Weights of a small transformer language model.
Size: vocabulary 8192, 11.8M parameters.
Architecture: LayerNorm before each block, tied embeddings.
Training: a variant of Adam for these matrices, 3687 steps.
MLP neurons of a small language model. Each row is named by its layer, matrix (down: output weights) and neuron, and shows model dimensions 80-143. Each number is 50 + 10 x the weight over its row's rms, rounded and kept within 0 to 99.
A block is one neuron, or neurons of one layer that tend to fire together. Before each block is what it responds to, as a language model described it from the Wikipedia text at the highest values.

Description: Native-script name glosses
L4.down502:45 55 56 53 48 24 45 64 98 69 49 65 51 48 35 49 64 58 46 56 51 41 47 63 40 51 46 36 54 41 57 44 37 47 51 55 48 57 47 43 54 48 49 56 61 52 38 31 38 56 54 43 48 66 24 28 42 61 48 34 43 49 51 58

Description: "of" in proper names
L11.down28:48 60 40 44 53 26 47 50 49 42 61 54 47 45 59 30 44 60 60 60 75 60 47 64 57 37 30 52 78 51 50 45 38 51 57 44 41 46 56 46 49 61 67 62 68 50 57 50 62 49 53 51 62 41 41 30 39 58 43 42 44 50 54 58
L11.down36:55 54 46 54 34 47 47 38 66 61 49 62 46 63 45 46 49 38 46 53 51 38 53 51 52 56 59 22 60 46 51 51 61 45 32 34 49 54 52 56 40 64 65 59 50 51 62 35 64 38 50 44 51 36 63 61 48 55 62 47 41 51 47 60
L11.down301:35 49 38 57 32 42 48 65 33 55 44 56 54 37 51 47 48 56 60 58 54 42 43 55 50 35 51 55 62 47 44 53 43 70 57 47 55 58 55 43 50 52 56 53 50 45 69 47 34 44 37 50 53 56 56 45 58 57 66 74 58 51 47 55
L11.down304:58 50 34 53 38 42 57 52 09 61 39 49 60 43 40 46 54 48 44 49 42 39 50 61 54 32 45 47 58 67 43 51 47 57 66 61 47 54 66 41 51 48 42 49 45 47 57 48 49 46 60 59 60 43 54 52 50 74 46 64 62 29 63 56
L11.down429:57 72 42 56 41 45 45 49 34 48 54 73 44 46 48 50 39 64 36 65 53 65 47 54 37 61 54 44 67 58 46 39 46 38 58 59 57 46 57 68 57 59 52 58 44 40 60 49 49 47 56 29 58 55 53 52 41 46 45 38 56 44 42 46
L11.down535:59 40 51 33 51 57 41 63 44 53 22 54 46 54 40 55 62 49 46 37 56 66 50 55 57 47 46 52 50 48 38 50 51 58 57 50 43 45 50 32 53 45 51 66 62 47 50 47 61 51 37 58 55 41 60 55 70 50 61 68 51 69 44 44
L11.down584:57 52 55 30 47 43 56 44 56 59 29 30 44 26 71 35 49 43 40 51 49 40 31 50 66 62 53 44 52 49 39 43 54 52 66 47 67 47 56 63 47 37 47 48 55 54 54 52 54 41 52 59 54 42 55 59 54 62 63 60 58 63 37 51
L11.down616:56 63 53 43 31 56 46 61 61 55 59 39 52 31 55 41 41 43 40 82 55 41 39 53 51 57 52 34 43 54 38 44 54 35 56 49 45 48 61 56 55 45 69 63 49 61 54 51 39 70 65 35 63 68 50 33 61 59 42 56 66 58 63 66

Description: Article "an" and word starts
L4.down302:44 36 50 73 55 56 53 46 61 55 53 49 59 51 65 44 44 45 46 41 67 56 48 47 56 52 41 58 43 47 44 57 50 49 34 32 51 45 44 62 47 56 52 59 57 51 62 43 51 54 39 47 44 39 65 37 53 87 59 42 38 43 72 45

Description: Predictable word completions
L11.down115:51 49 62 45 51 61 58 46 46 59 53 41 45 56 60 59 60 62 41 50 44 69 46 53 56 61 44 46 66 62 44 49 27 42 47 47 56 56 40 39 57 60 40 45 47 40 41 41 51 61 52 54 53 48 51 41 37 54 37 45 64 49 49 59
L11.down138:49 41 40 74 62 63 42 43 36 47 51 54 48 60 48 68 63 57 46 41 36 66 61 53 31 59 41 53 63 53 57 47 46 48 42 43 51 45 39 49 61 60 57 62 48 57 37 33 58 64 54 51 42 51 66 46 44 39 37 56 58 45 38 55
L11.down251:49 44 43 73 66 63 40 42 24 39 58 55 55 59 53 62 52 58 61 46 37 58 66 52 41 53 48 38 55 51 53 49 57 41 46 36 52 44 47 55 67 55 68 55 43 38 44 47 49 57 49 45 43 58 62 51 47 38 42 53 59 45 53 59
L11.down316:57 56 51 52 42 60 52 49 65 70 53 40 34 44 42 45 48 38 40 43 37 37 45 49 47 57 53 42 58 58 61 45 35 59 42 38 59 45 32 52 54 49 49 36 52 52 68 59 43 44 47 48 57 44 49 46 37 50 36 29 49 40 42 48
L11.down405:57 48 41 66 57 47 45 34 42 57 57 40 48 45 58 49 45 44 60 56 14 56 66 42 32 62 39 43 71 50 62 49 47 56 53 37 48 46 26 60 60 62 48 56 53 40 55 28 45 57 60 37 51 52 54 45 44 42 38 50 45 38 47 52
L11.down473:50 34 32 43 65 65 59 40 18 45 47 35 66 41 77 53 49 55 45 26 52 55 53 59 35 52 66 60 52 54 62 51 56 48 47 37 61 48 52 55 45 38 55 45 44 39 59 47 48 57 57 46 47 41 69 61 47 44 40 60 60 52 44 51
L11.down560:59 40 46 63 35 65 64 37 50 49 55 61 52 66 62 54 43 47 50 37 38 47 47 56 29 56 53 43 61 55 54 48 52 49 40 28 50 52 45 59 61 50 51 49 43 55 43 36 54 59 64 54 53 44 55 54 37 51 31 43 48 38 50 52
L11.down602:43 57 47 75 58 68 38 45 55 58 51 43 43 57 37 48 61 46 56 50 40 59 56 39 47 53 34 40 72 45 49 43 57 48 51 39 35 47 45 37 69 67 45 59 56 39 40 34 52 56 60 46 42 60 59 37 41 48 42 44 48 45 48 50

Description: Non-ASCII byte fragments
L11.down48:47 51 59 73 44 61 36 54 76 49 59 67 34 66 25 68 58 51 55 49 48 54 50 49 44 42 34 48 43 58 46 49 44 42 47 53 50 44 54 41 65 56 61 63 45 58 37 46 47 49 46 45 49 66 45 36 52 46 42 40 51 59 50 59
L11.down166:58 62 61 55 51 42 35 65 72 39 59 68 37 62 43 51 53 54 64 66 55 44 64 38 54 52 33 40 33 53 37 49 43 45 46 63 57 49 43 50 67 56 55 53 50 56 30 50 44 60 41 60 38 69 37 48 60 47 56 42 54 47 64 51
L11.down269:48 47 56 78 45 32 36 51 66 63 65 54 23 56 28 59 60 53 52 48 45 51 56 46 43 45 42 45 43 55 43 40 40 39 45 53 44 47 35 54 53 45 49 56 56 57 32 42 48 60 51 43 47 66 36 63 53 38 43 50 50 55 55 60
L11.down340:50 63 63 61 47 38 52 58 77 52 62 51 33 60 45 43 47 46 54 60 49 35 57 49 47 56 30 41 40 53 47 37 25 43 50 58 57 55 42 52 57 63 49 48 52 64 35 34 48 49 44 50 40 68 40 40 54 43 60 37 43 44 58 57
L11.down395:47 66 53 62 42 35 40 65 52 49 62 68 36 49 48 49 42 55 71 63 55 43 53 42 54 53 40 50 47 45 45 49 41 41 54 62 54 47 53 48 57 62 51 56 46 52 30 44 45 67 44 49 48 70 28 50 55 58 56 32 54 36 65 56
L11.down509:45 64 55 69 38 41 47 55 80 55 57 65 41 64 31 52 55 52 61 55 54 53 52 44 46 37 35 49 41 45 43 48 32 40 47 60 47 61 51 38 59 59 40 60 48 48 27 44 44 64 54 44 36 58 25 45 53 49 51 41 54 40 57 64
L11.down606:48 60 59 69 43 58 47 58 76 51 49 67 29 52 36 56 53 61 61 45 52 48 36 46 56 43 46 52 36 45 46 45 39 37 54 53 55 46 53 51 65 50 50 56 50 45 34 44 47 53 38 47 48 54 40 58 51 53 48 38 54 61 59 60
L11.down621:54 66 57 64 46 49 38 59 55 46 60 77 41 60 31 51 54 58 63 57 56 54 48 42 52 50 38 49 39 47 40 50 39 36 53 53 57 50 48 52 65 54 47 57 49 47 30 51 49 63 49 47 43 67 27 45 55 52 52 29 63 46 66 64

Description: Biographical boilerplate slots
L11.down0:44 45 49 43 40 59 69 38 41 50 75 39 54 50 59 54 55 29 40 44 55 45 53 54 34 63 59 48 39 54 48 56 43 43 48 33 50 50 56 59 30 48 58 39 47 62 55 62 58 37 44 48 51 53 55 54 34 54 48 47 48 47 49 42
L11.down49:40 59 46 37 48 53 70 47 60 69 50 37 66 44 60 38 45 31 47 48 58 49 40 58 55 54 59 54 57 44 54 58 31 47 45 49 42 64 66 47 37 62 36 38 51 47 58 75 55 52 53 51 56 36 48 35 36 66 57 50 45 42 50 52
L11.down132:44 50 53 43 46 37 54 40 45 44 44 40 64 47 59 42 48 27 49 55 43 47 54 69 44 52 41 37 46 45 60 60 48 60 54 50 37 54 48 67 30 46 41 35 56 59 65 51 47 48 51 43 44 52 51 45 45 48 50 54 38 52 39 47
L11.down303:36 55 49 49 49 35 50 42 53 54 56 32 52 44 64 33 53 35 38 50 58 40 63 54 48 59 60 45 38 58 60 55 27 50 41 37 43 57 50 53 41 57 39 37 63 61 51 62 49 39 47 42 38 46 58 38 45 31 57 50 34 60 42 42
L11.down355:37 65 51 45 49 28 65 41 48 55 49 31 47 53 67 22 54 29 48 54 43 42 61 60 54 53 41 43 53 49 56 48 31 51 52 48 36 53 46 50 41 51 36 34 51 70 46 48 44 43 58 38 36 53 43 35 53 40 59 49 36 50 49 56
L11.down456:39 47 37 54 43 40 62 36 45 43 66 35 63 69 61 52 60 38 42 50 51 61 59 68 44 52 48 41 51 56 45 52 44 52 47 37 44 59 49 50 37 55 34 46 47 54 47 48 43 50 55 44 37 34 60 54 47 42 47 64 45 57 48 45
L11.down579:36 50 53 58 46 53 62 44 61 38 52 34 58 73 57 51 58 56 56 52 53 71 60 57 41 50 52 50 50 39 62 49 36 47 45 56 31 57 50 48 46 51 40 38 44 48 44 51 45 65 71 42 40 52 51 56 46 42 42 51 38 54 61 52
L11.down626:28 52 50 51 51 43 67 45 44 62 46 34 56 55 42 39 61 29 44 55 40 52 60 50 37 41 57 42 66 35 60 58 44 64 46 47 26 57 50 53 44 53 33 41 67 50 52 29 51 79 50 31 47 58 54 61 32 46 39 48 44 44 49 50

Description: Word-internal fragments and alternatives
L4.down274:51 66 62 48 48 37 47 54 78 46 50 53 32 54 32 25 54 44 40 62 52 34 63 44 54 41 45 48 52 61 58 38 31 43 52 56 42 49 48 52 55 60 53 65 55 46 49 27 52 38 56 29 36 70 51 33 51 52 51 56 50 49 53 61

Description: Empty table cells and mid-word pieces
L4.down35:65 47 43 46 53 58 55 49 77 39 43 62 48 66 45 53 60 46 59 40 46 33 51 43 49 46 50 40 43 35 66 54 29 59 34 49 40 41 56 62 54 59 54 33 53 54 65 64 54 52 53 49 54 63 43 58 31 47 32 39 37 40 40 36

Description: Mid-word continuation fragments
L11.down3:54 58 61 31 48 42 50 62 56 39 56 64 47 66 58 44 28 62 49 60 64 42 33 53 49 51 58 62 37 53 50 49 42 44 52 48 51 52 49 48 50 48 54 53 48 46 42 44 59 37 51 72 56 46 42 62 55 66 60 39 42 53 58 55
L11.down27:55 51 55 42 26 50 57 59 46 60 50 60 43 43 30 47 43 58 52 49 48 34 41 46 34 55 66 46 43 55 57 56 62 55 47 56 37 47 49 54 60 42 69 51 49 64 58 45 57 47 50 40 66 63 44 57 40 70 41 32 40 50 58 35
L11.down101:56 52 48 38 44 27 54 55 40 31 52 55 56 46 65 37 33 45 51 60 63 38 56 55 43 51 47 48 40 45 58 46 38 55 49 47 35 46 47 59 36 56 53 45 51 62 43 34 55 40 51 51 57 55 44 69 45 51 64 51 33 61 55 46
L11.down295:50 58 59 50 49 39 46 58 55 42 56 56 34 55 35 40 43 51 48 50 54 29 52 54 46 53 57 53 20 41 53 39 43 43 57 50 61 52 34 55 36 36 62 53 49 64 48 45 53 45 42 44 51 52 41 76 57 65 58 36 50 54 57 49
L11.down337:59 52 53 51 48 43 40 58 27 37 51 60 59 52 71 40 16 49 51 49 50 37 55 69 42 44 48 46 30 43 64 53 40 44 43 47 39 68 50 58 31 55 47 40 50 65 43 63 60 49 49 50 47 45 45 48 57 51 77 47 51 41 49 51
L11.down514:57 46 62 35 42 49 46 62 45 44 54 60 41 49 51 42 31 60 53 44 64 35 54 49 43 74 71 58 25 47 44 53 53 51 46 55 43 50 53 49 43 38 55 47 55 74 53 54 63 52 41 66 60 57 53 69 59 64 56 42 46 60 51 45
L11.down559:46 52 61 36 47 47 56 63 66 49 57 65 22 51 34 46 49 58 51 55 49 27 50 42 44 55 56 42 33 52 48 51 43 45 49 58 51 43 52 49 53 42 63 50 60 55 53 40 55 45 25 51 53 65 34 69 49 60 52 37 32 56 61 41
L11.down570:53 48 58 35 50 38 63 62 77 65 44 40 39 42 59 35 41 41 55 51 48 22 50 54 63 55 51 52 40 51 45 48 44 56 58 53 52 55 61 57 44 45 54 38 54 74 61 54 52 27 43 59 59 66 56 49 56 51 70 46 42 63 47 42

Description: "of" in set phrases
L4.down258:53 58 44 80 56 42 63 63 58 54 59 38 48 35 41 53 52 39 56 57 47 57 48 46 55 43 58 51 49 66 52 45 40 58 40 59 52 53 47 48 58 58 44 75 42 49 45 54 63 52 49 48 42 64 62 60 52 52 58 54 40 58 43 48

Description: Wiki heading closing equals
L9.down10:50 52 39 43 50 28 46 58 55 57 41 42 50 54 45 61 43 49 41 36 55 39 56 55 48 50 40 46 80 53 47 38 48 60 55 43 46 55 52 50 45 48 39 43 54 48 55 59 57 63 55 47 47 51 51 59 19 85 49 56 45 48 76 27
L9.down116:60 43 36 60 48 51 66 50 45 53 60 34 53 42 30 42 34 39 48 54 47 35 45 47 53 59 40 69 51 43 67 54 63 54 54 46 58 35 51 56 62 46 60 70 51 47 67 70 76 41 60 43 52 63 54 41 66 67 57 52 46 40 44 46
L9.down212:62 40 51 44 67 38 56 43 72 62 57 28 32 42 66 39 55 61 28 50 48 41 62 51 43 53 42 50 51 37 60 43 50 35 60 35 63 60 60 48 45 63 38 53 51 47 36 35 55 22 60 32 46 71 48 49 46 48 45 46 51 43 41 49
L9.down355:46 55 48 53 53 42 52 55 66 41 68 57 38 55 76 67 69 40 42 53 57 47 38 55 53 55 52 57 53 60 66 51 57 50 44 64 53 31 38 63 68 59 48 55 46 60 35 56 58 45 47 41 61 36 41 51 44 44 48 58 36 56 43 62
L9.down508:63 65 37 36 64 35 46 62 42 66 39 51 49 50 50 62 37 53 52 51 52 51 40 55 47 49 34 51 59 48 28 52 42 47 42 70 39 59 45 59 57 49 44 41 74 36 49 59 46 62 69 47 65 39 44 54 53 53 48 61 48 25 57 70
L9.down532:37 49 33 68 64 40 48 54 30 62 59 54 26 57 53 51 40 60 50 40 66 52 23 39 58 64 54 54 60 59 51 38 35 59 47 63 51 50 51 55 65 53 63 27 38 52 40 78 60 47 44 58 36 46 49 56 47 55 50 48 52 50 54 33
L9.down603:52 38 30 41 57 51 47 38 63 61 56 39 51 58 60 50 49 44 43 36 40 51 51 49 42 32 51 54 62 51 68 43 52 48 77 48 47 44 34 47 48 55 45 59 52 82 64 49 68 37 59 54 41 65 44 60 61 78 44 35 56 51 62 66
L9.down634:41 47 48 33 61 48 29 66 53 53 58 49 42 52 51 49 48 55 43 50 45 31 47 42 56 59 50 44 62 48 38 34 52 48 49 52 45 66 48 55 45 47 46 60 68 39 31 58 59 57 61 39 67 66 38 60 41 54 59 55 60 54 53 37

Description: Relational words and mid-word pieces
L9.down27:63 37 41 63 52 75 48 33 26 42 49 34 46 50 57 56 45 55 57 44 29 67 57 55 36 40 56 60 54 52 63 57 76 51 47 48 40 42 41 57 57 65 45 56 48 48 60 59 57 44 55 49 56 37 72 55 36 42 50 67 57 45 44 45
L9.down118:61 40 40 62 53 76 60 33 35 45 54 46 57 61 53 60 49 57 55 42 39 65 50 49 34 47 49 72 45 55 54 56 55 47 47 36 40 44 39 53 68 65 48 52 46 33 44 63 52 60 66 49 50 39 58 51 35 38 43 61 69 36 51 52
L9.down241:54 41 52 64 50 78 53 40 36 47 57 39 50 64 53 61 48 51 49 46 38 54 41 55 36 49 52 72 63 49 54 58 49 52 44 35 39 40 45 48 59 71 49 46 52 41 58 49 52 57 50 52 71 48 61 50 40 44 40 55 59 35 49 48
L9.down258:51 41 50 51 46 69 50 41 33 32 62 55 46 69 50 61 47 59 49 44 53 42 50 50 49 54 49 60 50 54 59 69 41 59 40 25 59 40 46 49 47 63 61 67 46 44 46 41 57 52 53 66 64 49 62 47 54 46 54 45 56 34 37 55
L9.down362:56 35 47 72 53 74 41 34 30 46 56 39 47 57 50 64 46 57 59 41 40 69 54 52 35 38 54 58 49 57 57 57 67 42 52 38 45 40 53 54 64 64 49 53 47 43 51 62 55 51 67 51 50 44 72 52 40 30 42 67 65 42 39 50
L9.down554:72 37 31 57 50 73 36 46 17 42 47 45 58 52 56 62 36 55 55 43 51 58 59 58 47 52 61 62 33 59 56 61 59 49 43 42 54 50 49 51 55 57 61 55 40 33 52 45 47 56 45 55 45 28 71 49 42 40 46 63 63 43 45 52
L9.down576:55 42 54 68 47 68 39 52 50 48 59 42 47 69 51 63 53 51 53 43 35 51 52 43 37 47 41 51 48 46 44 63 47 48 41 34 41 51 53 51 74 74 55 59 43 32 32 48 48 65 59 37 51 54 55 41 45 37 41 54 68 39 58 52
L9.down600:59 45 45 58 47 78 55 40 38 36 59 57 50 60 44 63 46 59 55 43 43 48 47 49 36 53 51 55 44 50 58 58 53 48 43 36 48 31 48 55 57 66 52 63 43 38 47 55 59 33 56 51 60 49 55 50 43 44 49 50 44 26 49 55

Description: Empty table cells
L9.down110:53 50 51 63 60 59 60 60 52 60 47 28 45 64 57 59 46 38 48 44 57 42 67 62 24 53 63 48 57 59 49 66 44 42 41 51 54 44 61 49 65 42 38 38 56 43 67 66 45 41 49 57 70 58 53 54 34 36 38 53 42 52 62 38
L9.down114:34 51 60 58 56 39 66 40 55 41 48 23 47 53 48 30 44 49 37 60 45 49 64 43 33 42 58 39 44 41 58 40 28 34 58 35 46 50 41 60 46 52 38 29 53 59 46 49 56 38 55 28 67 68 40 68 38 34 33 39 42 55 47 38
L9.down156:36 60 67 51 56 36 46 46 50 53 45 32 47 45 46 45 49 43 48 48 52 46 52 44 38 38 64 46 54 47 45 53 54 58 35 65 58 47 48 68 49 34 32 24 64 52 63 53 47 55 51 54 50 58 41 56 45 48 44 65 36 65 41 39
L9.down295:38 48 48 52 67 40 60 36 60 44 49 69 42 47 52 52 35 59 54 43 53 35 64 53 47 52 49 37 70 54 69 44 35 41 48 52 52 24 58 53 55 57 57 63 45 67 48 51 48 29 53 41 64 80 57 50 45 48 52 42 33 40 40 47
L9.down352:32 63 57 42 49 45 76 44 66 45 64 41 62 52 58 47 34 39 53 62 43 41 59 65 35 52 46 57 46 55 72 55 43 52 51 62 52 50 60 48 53 45 40 25 52 47 61 61 52 50 52 57 58 56 39 50 28 45 45 44 44 41 40 42
L9.down401:48 58 53 46 48 38 48 52 75 46 42 57 43 47 30 41 41 39 43 55 49 52 60 58 44 57 48 33 64 56 69 51 35 54 53 59 60 43 67 41 55 55 43 39 52 52 62 56 42 22 42 51 63 70 30 25 67 34 38 36 20 57 37 43
L9.down454:53 41 47 21 49 43 63 51 50 49 35 42 59 43 61 45 45 42 40 59 50 56 44 50 58 65 58 56 54 52 53 55 41 66 45 61 65 59 51 54 33 34 49 41 62 50 76 50 51 49 35 71 63 39 50 64 56 55 53 52 34 55 47 37
L9.down522:33 56 63 55 49 33 52 41 59 41 61 60 56 38 52 43 36 44 49 57 59 50 56 55 41 41 44 44 52 64 74 57 41 64 39 70 55 42 55 53 40 30 49 25 67 41 56 43 40 49 55 61 59 53 37 49 38 41 47 42 42 48 57 50

Description: Non-ASCII byte fragments
L9.down46:40 69 69 47 44 26 52 57 63 50 51 52 49 41 56 35 41 42 46 67 50 39 55 49 58 54 34 21 58 57 48 41 39 55 51 73 53 46 54 52 38 40 50 35 50 58 52 52 40 50 38 57 48 58 29 38 57 58 66 37 31 60 58 41
L9.down67:56 56 54 58 52 39 48 66 75 53 51 53 46 51 64 50 59 43 50 61 50 38 56 40 56 51 42 42 40 42 41 32 39 36 48 57 52 60 51 44 49 46 47 50 44 62 37 35 48 63 56 52 41 63 49 56 48 58 53 50 51 57 62 60
L9.down154:45 60 60 56 34 54 44 60 68 50 57 55 45 58 49 47 59 57 48 50 50 38 49 37 50 45 40 54 39 45 41 46 39 42 43 43 41 54 50 41 52 63 50 56 35 47 23 38 49 58 62 41 40 67 33 43 50 62 52 39 61 51 59 61
L9.down255:36 62 65 32 40 34 57 61 78 62 43 57 47 45 59 26 51 47 42 68 51 37 41 47 61 56 43 34 57 49 43 51 29 56 48 63 49 53 51 51 42 49 44 34 49 59 49 56 48 45 45 53 47 64 25 42 56 69 67 37 37 60 61 44
L9.down310:45 66 65 53 34 44 38 64 71 59 49 46 44 48 54 40 47 44 51 69 45 40 50 38 55 52 37 40 47 45 50 53 37 51 45 64 45 50 59 45 55 53 48 38 54 51 29 43 44 69 46 49 37 67 32 34 45 56 56 42 51 52 70 49
L9.down403:45 55 71 49 40 36 47 65 77 57 49 62 47 58 50 48 48 48 45 57 62 43 43 34 56 53 47 32 40 47 30 46 27 42 48 53 58 57 64 52 64 56 50 44 44 43 33 54 51 51 54 32 46 69 27 47 56 53 54 48 51 50 69 55
L9.down440:41 61 56 56 56 19 49 61 86 52 48 53 43 41 48 42 55 41 48 52 56 33 66 45 51 44 41 27 44 39 52 33 42 31 54 55 51 60 57 53 53 47 43 48 53 65 38 32 39 46 63 41 47 75 42 41 52 58 52 38 41 66 58 49
L9.down475:41 62 70 41 37 32 44 71 60 59 48 61 36 57 46 41 54 49 44 64 47 33 52 37 60 54 35 29 48 53 41 43 19 57 48 51 57 49 43 42 53 45 52 46 46 57 39 34 38 54 44 54 45 66 28 39 67 58 60 32 43 62 60 55